From a checkpoint of a small transformer trained on Wikipedia.
Size: 13 layers, width 512, vocabulary 50257, 56.5M parameters.
Training: a variant of Muon for these matrices, 919M tokens, 7193 steps.
MLP neurons of a small language model. Each row is named by its layer, matrix (gate and up: input weights; down: output weights) and neuron, and shows model dimensions 266-329. Each number is 50 + 10 x the weight over its row's rms, rounded and kept within 0 to 99. A neuron's up and down rows have the sign that makes its largest values positive.
After each neuron's rows is what it responds to, as a language model described it from the Wikipedia text at the highest values.

L9.gate409:45 45 51 70 33 70 51 65 61 39 51 47 60 55 49 50 58 46 43 51 53 33 50 34 48 39 52 56 40 48 51 47 76 32 45 54 41 40 69 44 41 64 55 55 42 50 58 37 66 47 58 48 75 34 42 41 32 52 48 36 52 47 61 19
L9.up409:54 44 69 67 37 61 37 56 58 56 64 42 52 59 48 42 60 66 55 57 61 46 49 69 64 56 49 49 52 60 43 50 60 50 58 26 45 50 66 49 47 53 69 47 54 61 46 56 47 47 33 58 52 56 55 59 49 59 48 57 46 55 56 52
L9.down409:64 66 47 47 39 53 40 56 50 48 48 43 48 52 51 47 72 66 35 49 39 45 46 62 46 51 48 57 52 54 69 46 59 45 55 48 45 39 57 71 47 58 43 43 46 54 47 54 43 42 24 68 67 53 56 44 56 53 53 60 81 62 47 60
Templated structure openers. Tokens that open formulaic structures: line breaks and pipes starting table rows in track or election tables, and boilerplate census phrases like "There were", "of which", "a total area".

L2.gate40:52 50 60 55 52 59 50 44 48 34 38 57 54 41 70 53 58 55 45 56 48 46 54 59 56 45 48 54 45 63 54 60 55 49 76 57 43 50 55 53 67 41 81 33 56 54 59 36 62 52 56 26 53 65 41 76 43 52 76 43 42 31 72 46
L2.up40:50 39 68 45 53 41 57 49 47 61 35 61 38 66 55 64 53 47 57 53 39 30 44 51 61 63 72 48 55 47 34 52 46 73 60 51 49 51 65 42 45 50 59 56 49 56 50 43 48 45 58 57 58 53 47 46 48 41 43 52 60 51 65 56
L2.down40:55 50 51 45 48 31 58 46 49 59 44 59 39 49 43 35 55 52 47 48 49 23 45 64 48 49 63 58 58 51 51 53 50 49 54 49 49 51 44 56 50 49 57 61 66 51 42 61 48 59 41 56 56 54 50 62 35 55 56 40 62 40 61 44
Numbers in table cells. The first digit or number at the start of a table cell, right after a pipe, in election, sports and climate tables, such as 6,141 or 8.4, plus sports scores like 8–2 or 6–1.

L7.gate201:55 51 58 54 40 65 68 43 30 44 67 58 56 55 26 40 53 54 59 37 51 58 33 52 58 46 38 45 41 58 45 57 56 50 52 44 51 45 61 55 56 60 39 38 57 14 43 53 47 41 51 50 67 41 55 49 46 64 41 57 52 53 51 52
L7.up201:61 67 52 59 48 35 70 43 47 55 70 44 53 52 30 52 56 63 55 52 58 43 40 49 52 55 53 53 65 60 55 50 54 58 56 47 50 51 55 55 48 53 42 37 31 42 37 52 35 53 55 49 63 51 60 64 48 65 48 43 44 38 59 74
L7.down201:56 51 46 58 35 53 55 54 33 56 59 49 54 54 44 49 60 52 49 52 49 52 41 50 45 51 51 45 61 38 59 46 65 51 63 43 55 56 59 34 61 41 37 36 55 32 46 42 38 51 55 61 48 44 59 55 47 32 39 56 54 42 56 47
Existential "there" subject. Fires mainly on "there" or "There" opening an existential clause before is/are/were, e.g. "there is no"; weaker on "a", "I", auxiliaries like must/does.

L2.gate612:61 38 61 46 50 55 43 47 70 53 67 45 30 57 49 58 41 45 66 57 44 49 52 46 62 49 53 64 58 55 54 40 46 40 40 59 48 57 34 57 46 36 61 27 40 60 57 61 56 61 58 49 54 74 62 34 63 17 51 43 50 59 53 55
L2.up612:39 40 52 55 46 40 52 63 36 55 55 44 58 37 52 40 45 50 37 34 46 64 61 61 58 43 56 59 52 55 72 61 54 57 40 59 47 38 70 50 47 54 55 61 61 62 47 44 63 59 54 45 40 45 60 54 42 49 41 53 52 31 50 36
L2.down612:44 68 53 48 60 49 65 60 49 48 58 50 47 38 39 42 49 27 57 23 32 47 56 53 54 60 51 59 51 35 38 47 63 33 55 37 60 51 60 43 52 40 51 49 42 58 30 52 43 60 67 35 46 53 47 28 31 35 47 62 50 57 55 39
Existential "there" clause openers. Words opening a new clause, mainly existential "There/there" before are/were/have been, plus "how" and "why" in questions, after commas or sentence breaks.

L2.gate324:74 47 44 70 35 50 55 31 38 46 50 42 63 53 46 69 41 61 38 32 38 47 36 46 60 70 48 40 39 52 49 42 29 56 63 42 32 47 50 64 52 59 38 44 45 57 53 47 49 60 47 42 60 40 50 51 56 23 47 58 38 32 65 54
L2.up324:64 47 57 62 54 51 60 69 37 42 53 56 61 49 40 60 54 49 44 32 44 31 56 55 54 60 30 30 56 42 56 64 32 42 43 54 54 47 38 57 55 53 33 38 63 55 54 57 26 36 37 45 44 64 48 51 55 58 51 53 39 55 45 55
L2.down324:50 39 51 60 46 40 48 54 67 27 58 36 63 42 36 67 44 55 55 55 54 38 45 50 44 42 30 30 54 56 65 58 39 46 54 47 67 47 43 51 66 75 41 50 51 53 36 70 27 53 45 44 57 44 31 56 62 54 27 55 47 44 30 49
Rates and institution names. Mainly "per" in rate phrases like per minute, per capita, per game; also head nouns of organization names such as University, Association, Society, Board.

L9.gate832:45 46 43 46 39 67 50 60 52 31 44 49 40 65 61 54 35 61 57 39 48 32 71 44 67 56 50 49 77 60 73 44 54 47 31 56 50 58 50 31 52 44 48 47 54 45 35 45 41 45 44 33 66 43 53 36 50 48 68 57 61 59 35 41
L9.up832:39 70 50 56 41 43 54 54 62 40 50 47 43 59 63 65 43 58 50 50 61 29 42 57 67 62 60 69 64 39 55 48 64 38 51 46 56 33 28 51 44 57 49 41 40 49 48 48 65 25 41 53 51 46 29 49 53 55 52 51 70 45 43 50
L9.down832:27 53 55 54 67 57 61 39 43 45 48 50 50 45 46 35 33 58 46 60 40 36 42 65 33 31 46 64 36 59 53 45 50 36 47 48 66 40 38 43 47 53 43 62 43 47 38 46 36 37 43 53 36 43 64 42 62 42 33 60 44 54 47 56
Start of a quantity. Leading digit of large comma-grouped numbers, or the word or separator just before a figure, as in "2,968", "over 30,000", "500 to 800", "Tracks: 4".

L7.gate770:51 50 45 67 51 50 57 58 51 52 54 27 43 50 59 65 47 45 48 56 51 43 54 51 45 32 48 51 48 55 30 59 46 63 54 43 50 71 29 58 44 39 76 55 44 54 62 58 35 29 65 54 68 40 49 69 33 37 49 57 52 61 36 55
L7.up770:48 42 68 46 55 69 54 55 46 56 45 58 62 38 41 43 50 39 38 41 34 51 36 44 57 54 63 55 49 57 42 50 50 43 41 45 50 60 50 46 66 51 85 74 52 61 58 45 35 34 62 59 59 31 56 37 17 42 42 58 56 58 67 49
L7.down770:43 23 55 44 50 54 48 52 47 60 37 55 45 49 45 43 41 58 66 42 21 39 34 39 70 57 58 41 59 39 56 50 42 39 55 54 50 74 72 51 59 53 42 60 60 31 55 37 47 40 53 42 54 34 64 32 29 62 56 43 51 47 52 57
Tabular and list data. Separators and values inside wiki tables, infoboxes and results lists, such as pipe cells, opening parentheses and number pieces ("| C", "(PNG)", "5,211"), plus scattered prose words like "the" and "a".

L9.gate660:61 47 53 35 43 53 43 51 44 47 51 55 43 63 38 56 54 54 52 61 46 33 56 32 60 43 47 48 67 41 47 29 39 59 53 40 49 58 54 54 47 55 55 61 50 44 57 59 45 38 40 47 53 36 56 41 45 45 65 54 39 52 47 58
L9.up660:61 40 49 61 50 59 51 39 50 62 51 70 59 40 50 46 56 54 45 57 54 55 52 70 46 69 60 41 69 45 66 51 38 51 32 61 44 47 53 55 63 55 46 47 50 32 51 44 69 51 63 49 52 53 66 56 56 57 46 59 38 40 46 52
L9.down660:67 41 32 35 53 67 56 54 55 55 56 52 44 41 35 46 49 37 45 38 45 59 39 43 56 53 35 47 68 40 43 60 40 38 44 46 46 36 49 43 53 49 64 35 57 55 51 47 49 64 63 58 27 71 30 52 49 54 43 51 34 43 53 64
Inside organization names. The word "the" or a middle word in names of societies, clubs, academies, museums, e.g. "Optical Society of", "Book Club of", "of the Académie".

L7.gate208:58 50 42 29 63 53 37 62 56 42 36 38 66 62 55 53 56 65 50 54 56 70 65 45 41 55 41 58 64 43 54 51 54 69 29 57 48 47 53 59 45 47 55 51 48 47 46 54 57 48 64 40 64 44 46 43 54 52 46 67 42 44 40 68
L7.up208:47 36 62 38 61 42 52 66 33 37 37 52 58 43 73 45 59 59 66 66 56 45 54 41 39 57 31 61 59 44 43 47 40 71 43 42 53 62 43 51 40 61 35 57 51 53 45 46 58 42 49 36 64 58 63 29 74 64 37 65 63 55 23 59
L7.down208:52 21 51 51 48 60 60 45 53 60 57 50 53 41 48 50 55 43 50 49 54 42 42 41 63 54 54 44 50 51 55 50 43 68 48 43 50 59 52 58 66 51 49 53 42 53 35 41 53 37 60 51 38 33 47 61 71 45 70 66 49 47 38 59
Public events and venues. Words for public showings and gatherings and their staging, such as premiere, exhibitions, reception, held, performances, often just before a venue or festival name.